MLP neurons of a small language model. Each row is named by its layer, matrix (up: input weights) and neuron, and shows model dimensions 160-255. Each number is 500 + 25 x the weight over its row's rms, rounded and kept within 0 to 999. Numbers have three digits each.
After each neuron's rows, "fires on" lists the tokens most often at its 100 highest values on Wikipedia text that the model never trained on.

L7.up442:534495488514453547502503526499522480533484497559514537475496462493503507523528515451503470492486514529456512536477490528511541482477426506523482492466483505440465530502503464522508438504513502501496477545489497494536473444525513465503507511541496506512482494494519504503501548491449508480
fires on: "1", "2", ", "

L12.up391:498515530527494498519524541519492562478528508475516467534475502505484488494490504456539490533483535476485458506481490492481464493516517486490462469511528516528543489523464458453434484522492491463518495494470521518498471521494533557472551572503529425464543515498498529507492490497511497497
fires on: "2", "1", "| ", "; ", "\n"

L6.up793:491489529480516497469472478476499509480526545526506519521517490496479497506473501508499456506475505498482501483481505474526495484499535515516529506463494497503458512491479465507524554408509468516449493558502484550505486533514507551513515528442536482519496542503501530460483437542502524481
fires on: "or", "T", "D", "ern"

L12.up326:513492555502503488494519535548543450500476462465534507509470498495472521503522498459507505508490532522521481525510525538543480455500497497516498437469492515508529531469504503499488544480560494465505519546521487519559470506499521512509483508501478489475512543479521497491495516569509481503
fires on: " al", " Al", "; ", "| ", "Al", " pro"

L6.up27:448469529486504479494466509510419536494432519513526544482483450478509466477523477480502470501488496500522506479490443521448508511518482481505521482478548547480501480510481474480490518460506518514490495510524504512513521506499552481551483517480503515487481488476487508504473529523469507473
fires on: " to", " that", ",", " to s", ", to"

L9.up179:437464477499542499488479543545523520498504491515470543456495467513486456513500495506496501501458512531521490464499508538481572454493457504479526454528519515482461514519491474481449460552447492511452509477487482514528511518467497532511527530518506515524489506523493474474479510527523520513
fires on: ",", " that", " also", ", which"

L13.up953:524496504501466519570562515527491538499511489509522502482520503454482480534485479502481501487484486519445519495502469479457500520485476550487500518483517484463477500501506497518471486496513503495512487464492483511514448540516496491548466500489467506489507502478503526491522438493499484478
fires on: " (born ", " in ", " in the ", " actress", " ("

L4.up489:487488536458513521520451514491500467475475485473493540520472520531526507460495480517500505494531498504514530459509520473528521526506498465481537506530528491466499429487521559528459479465534464475506504509483494514488496516499508480483520527467466489412476493489506489491481506474523481502
fires on: "ing", "en", "ed", " As the", "nd"

L9.up69:530503539502482518482503528469430509522557432506546540484516496523493478561511527469513487493490469493558482467502512467517547520465483510492523449532577453454507447513473525509498518509543541507459486542516504462512502470492470542491450464497506526502489530499485517482500513441504511524
fires on: ".", "In ", ").", " in ", " ("

L12.up530:493539523494508552508507488502482532532498521531471494502493497460523447504499553489529479501531466470509478498500517494458483491513529538524531484489470461484450512552480475498522526540490498496474446513530531531501499492495498499483528513486511531456481489473465509467475520550502458476
fires on: "a", " La", " G", " B", " A"

L9.up865:540488522547468513477493463489511472519470476474472462477494465518506470499474486477467536489518477473518474523474487511485516517488453515485509475532479506502460477466504489551439484480507488461489503521484445494513504534521527507496498515515486485486491487467496498530487484502485498513
fires on: " An", " As", " an", ", as", "ing an", ";"

L13.up81:493501511487485495488497497461519522519471469487459551482467470516499530514537497479489518474492495547480505519508464491493504510497471483486494507519495495469492467525524520485471443494486502536470520478499489489488509507513517515513512539493492513474453436493506487525494495463475503488
fires on: "2", "\n", "- J", ", ", " | J"

L6.up355:473503508519506511472485499480431481500450509547534481482487507558525525443517483522458525492487516521532472480502484523488560537507494500515527483481513469500482504525479497511509487513518483488521511461551480485491540482492514504534533486490479528479467536442487550531448502475471500482
fires on: "ag", "'s", ",", "ut", "\n\n", "ad"

L4.up501:542526463461455506503502475547547446496499501481425529454464484494496494490491520480509505509490521519516482515549489507522484483462546489492527480507509527431550499521484496545489511546536524524518519481492470491528498509497452505464533492482542495523510506512556498485482477505541500519
fires on: " until", " before", ", but", " |  |", "f.", " He"

L4.up187:510512492477463520480517478532466502530510480534495483511460456534547537523539562523505522495448514477455483449466497494494542496498546523545492489503510546484499480538537473487513524467470495477526508529535544509554488512467485507511482484490488475500524539528483474480513500490483494498
fires on: "\n", " ", "- "

L12.up78:495500525525477483479532497475543476522507487531503492499472471536502524501491497547456450512466488448528446527459495461504528472474459516505485499484528509498506516450494487500459480499562468511531500497522519453474482493526529530524500537496528434503512500525480511484476512462538500505
fires on: "===", " ===", "-", "ih", "oph"

L3.up379:521498498451487529505495484498488512505501454527510479496474559546469485524498505531550493543521491533527513519493502462499543479497553489503529504470492472467500539503523535493448489481484474466544446571510513491482501499484499489504520475506476499498530536509518514528483454544524483535
fires on: "1", " of the", "ebast", "aps"

L3.up413:479472573500464481521473517507514468517504522534472543568482513482485481470530505474462529460490530507472497538518500489538502512481503503495507486496501515494480493511487538505513493443504520507513509482492489514502485522508475469503533489474504434496456499505506504432523492527475550477
fires on: "N", ", N", " | N", "; N", ": N", "- N"

L13.up753:485478470465545517471490450496528513533524490498509535525533525518536517489490503507463526489442480488495478516500515473481490489532499494537476494482529464498525514550517528511474502490529490511486494475528525488545468496503525546541466495483459521562467495514481452487540499501482542535
fires on: ".", ").", "\"."

L3.up154:502526536511507510523502514489489549518466499491501495507482517569507530482471475524520494458480545513506467465553483515497524534481521522505495481499499461499474481495505530520528493515478471507486471486471480471492499535468507502548503477483546495505507482561497466456457511497527487482
fires on: "iv", " V", "v", " rev"

L4.up411:475507486520513519514475454510510498552541468484457447509457490506540510481524489542500504543474503490518501512496487507486516514498482471512488503442555513487507487506454500511480462503511478504472531510511513514455509485512502514453474508505506518501500503487509514460488534477520537492
fires on: "–", " to ", "1", " and ", "\n\n"

L7.up669:470483476523489481485496512517507478483523539506521501526521478504528472488497501505506523473494525536484526535511491513522541492486497456485513455497498523506470508517558541521512493513471521542505478474515541490495492502509525500490536546434491531523496517483513539523513550478500507520
fires on: ".", ":", " | ", "ear"

L13.up92:456477447513514481457530513532473529470523486503498493490495529481479471483506471486495496598480504510467516503503487476449480483498513486482516497497529504515503494482483447495468475496505500497489491506561544527492515532507533530467443503492518508510509533496509481494522501474545521491
fires on: "\n", ", \"", "—"

L6.up338:511493472523510463454539518529463501487511535486479470465530529512514480486520515442514472518513509520480498526503476502513496476494507471506477529453541455492523532467508505478463516455486525477487489530491515472439463483518507488503448515525479525538451539494465491485556551464484466474
fires on: " on", " in", " to", "\n", " on the"

L3.up914:527523513500515480493516537488529502523479460487510491513508497518466508511501491547531533455482461492489532510517494514534500478451532515530474502487461538517492501487487537503501515512497517514523529500451461501442513475497502499513487509499463528477552547516498505525498489520517569482
fires on: "; A; H", "V", "K", "; L", "T", "; D"

L3.up887:522468512525450457507507541500480517471469508477510523519491501534526530491486553517532470446467475507502529495471488488509510485455511488470493467498520491493455516497504498502455524491511489496497483472507481501492459516539510436449502475481472514504443519469539510529532465470519477516
fires on: "us", "as", "ă", " e", "el", "ig"

L10.up661:498533525499463490553495511531488537494476495500448489488455502524512505510506505502496500519478497510488488497483481521480490469503557549471449447514542501553553436477500483526517500507493478462501504489510489522498454501477487528517498470527492494536519572518482524476508489517506537487
fires on: "\n"

L9.up389:539529515501458525517512467501516511479526473500494499455498472480479525522479496489518478482491508471504448528488494495506497493457492538513496477484526525511452485480526487488493479518528499518497492509490479515496480477527469515488435506514497497552511531534462523509504505525460482486
fires on: "-", " (", "–"

L10.up676:500523501488501459489510540526463464497530485549535508485542538537496421552513506517467506497482499522496472521498503502521512503488526500521475478521494488472525487498509463512486504457507491519493486471516475476528508496497522474489534497473520500458482528512534516498505487515506490479
fires on: " F", " f", "1", " and f", " sp", ", f"

L4.up963:454495490477481511423470462505538517522490488510495522454472462503463497499544499480540535578505529530533498523515463506511473467522561451511511493490504487454500496465523500510493440487484489501493489469468481527473492505491525480529542485482511535489509501487524469535519493509526510527
fires on: " after", ", but", " upon", " began", " until", " at"

L13.up778:509509531506472468478511522492539506501518517488471489453506508510482469487493524514505523453507554517523598515521508506479535461499503509474511491484470489488459509515497519533463466518506516480514523437534486530479493539461518509500492497498457527463479520491457525522503493510492518551
fires on: " | ", "; ", ") | ", "| Win | "

L4.up373:485512506553502501468475481475546494508514500553491529486483504522505464523480508500490482509504480493502491539519468546462516503480530473484502525464524505498517523503519551561516523489511478513497507476512507451528505498478476530532515519511487450518536528464469486494510518502476516474
fires on: "ol", "ap", "ro", " by"

L4.up607:515501490445488525542462550511517532499532462475442500506443494531509521524525488529499509496491516497466514500481519507549485520525518504485470487538496542475520486540505477509503470479493531489512442507510494491530472504526494489473504501508499502518514560487500462550482537488519527476
fires on: "\n", " | ", ":", " except", ": "

L4.up397:457498456509532513474492472493484532494562490502542477503479488497459459506523500489545567500472518496501513472499520535536484502496475444540509493524468513510477455497509564545497483512533473498488485497454520528494514541472513476484487549514482553527486491504487523493481494501515531505
fires on: "\n", "\n\n", "ist"

L7.up775:497480495506477516492515495520523567441525471530502517528512472520475466520502495532509498511484522491532452461478477492535498494516475514510512517513542490563506503538481496482472511441497506492518518485495489511550557513512464519468544489515487479523483476524548504501501536513529529456
fires on: "z", "az", "en", "ack", "ond", " to"

L3.up270:524509477456519525476484505467493513536499515501528496519490484503503494526572538516481487520497470507471490489472507456510515485501494487508492522526504501525512464515519491513502494472495489506461497479489488477534485475520515515490485459509511457489483423472497531476505514477530526517
fires on: " (", "2", "1", ", ", " ", "\n\n"

L10.up991:517554496540469522509518502469483484490495519475527491497487517495519518495503494484522487522494524457472476514450461546534466477504513486528497486479512484502493535532504448565494497534516485468508482500517522521516512512496540503560520518490485532489527508509540445452507471501525451513
fires on: " | ", "| ", " |", " as", "; ", "/"

L4.up612:533478500447507502511536486511522545468506535476528478466505489495491520497517495420501503519512465492540492522522476481495537495490556502493467484518511476504511504537501493479513475479483481538481504532501522506517481473513485564557493545530507526490558506513492514531470453483515519517
fires on: "ou", " en", " correspond", " tied", "ivid"

L9.up977:524508551485495485470485434524487515431513528489464475533503529507506507514515488461468508499500501482504461465491485524516513521435505518470544504506478476508493488512521486510506485513468500528520516548497479528492515518492538500509546495516473509469486497525488527553460495446459476443
fires on: ":", " As", ",", ", as", " of"

L3.up334:487509506441509540534456495525512493483503522462495482520497550509514504494507538454508557514495496525522482510478515486529508508459510506529499495507500489488455444501500502525494550459501502552506547487490518532540501504493451488476466496487486502515509444522503506523498488472510497519
fires on: "ing", "ading", "C"

L10.up312:496476461528526473517535509524494516485495525467496510458489503543521528495439491451475514504454499487515443458493539478521492525535514507484473524507506492486473450507507496529491556492525489491535499503482507494533479505459514478549487461440464483528493472523486503526516446488497450530
fires on: ".", " Qu", " qu", "ed on", " Mar", " and"

L6.up395:498537487495523474495504502487550545512506483464470469488537506472494477496471513470515512519528493521474485500459517420496530484504505494476470477556568489502539445512497533511511558497525462498491496505470431482508471451510492489504478515515491507526511508483517498453516485516541494548
fires on: ", and", " and", ";", " and the", ", ", ", and the"

L6.up541:527518513531483498454509546511547466489537508525540494493524496529474450487513531479492466463522519464488508525484527539473481527479550492503508526515526493454563518482514533507497495537534513494549493494482500508510484516500482507469564490513499434507476482472494451475528459519494514503
fires on: " f", "f", " and f", ", f", " Fl", " cr"

L4.up256:529487457529486498527497494445513523492482506497483503492486532512487508478519504464499523462514512512501493510459518497508468544514548485502446510478505542533524502493512479478498465495516473528459494505446482527510511502462523482506504423461505509505503520487468494466509461466515470472
fires on: " at", "–", " under", "ī", " Stadium;"

L12.up503:502477547508485509495527505526491485530470501507473527474478472509489541481466483523453481501493469456530458538476470519540505515491500499505532491547489480529529486517487555509476475495474476478489459475495494518498503517479528514526528506475464489497483461512483454518510527492520488509
fires on: " |", " P", " of P", " in P"

L13.up908:502465497489448438479505490521544498519518520518514517520496462484505506471534466499462537483487517523510559497481496516512521523523494510475501507480458521442521496529525520493477518464502554484501510508481499509481485478477484528467483493464470466505492496528518528467460527499498534475
fires on: " | ", ") | ", "om", "rom", "."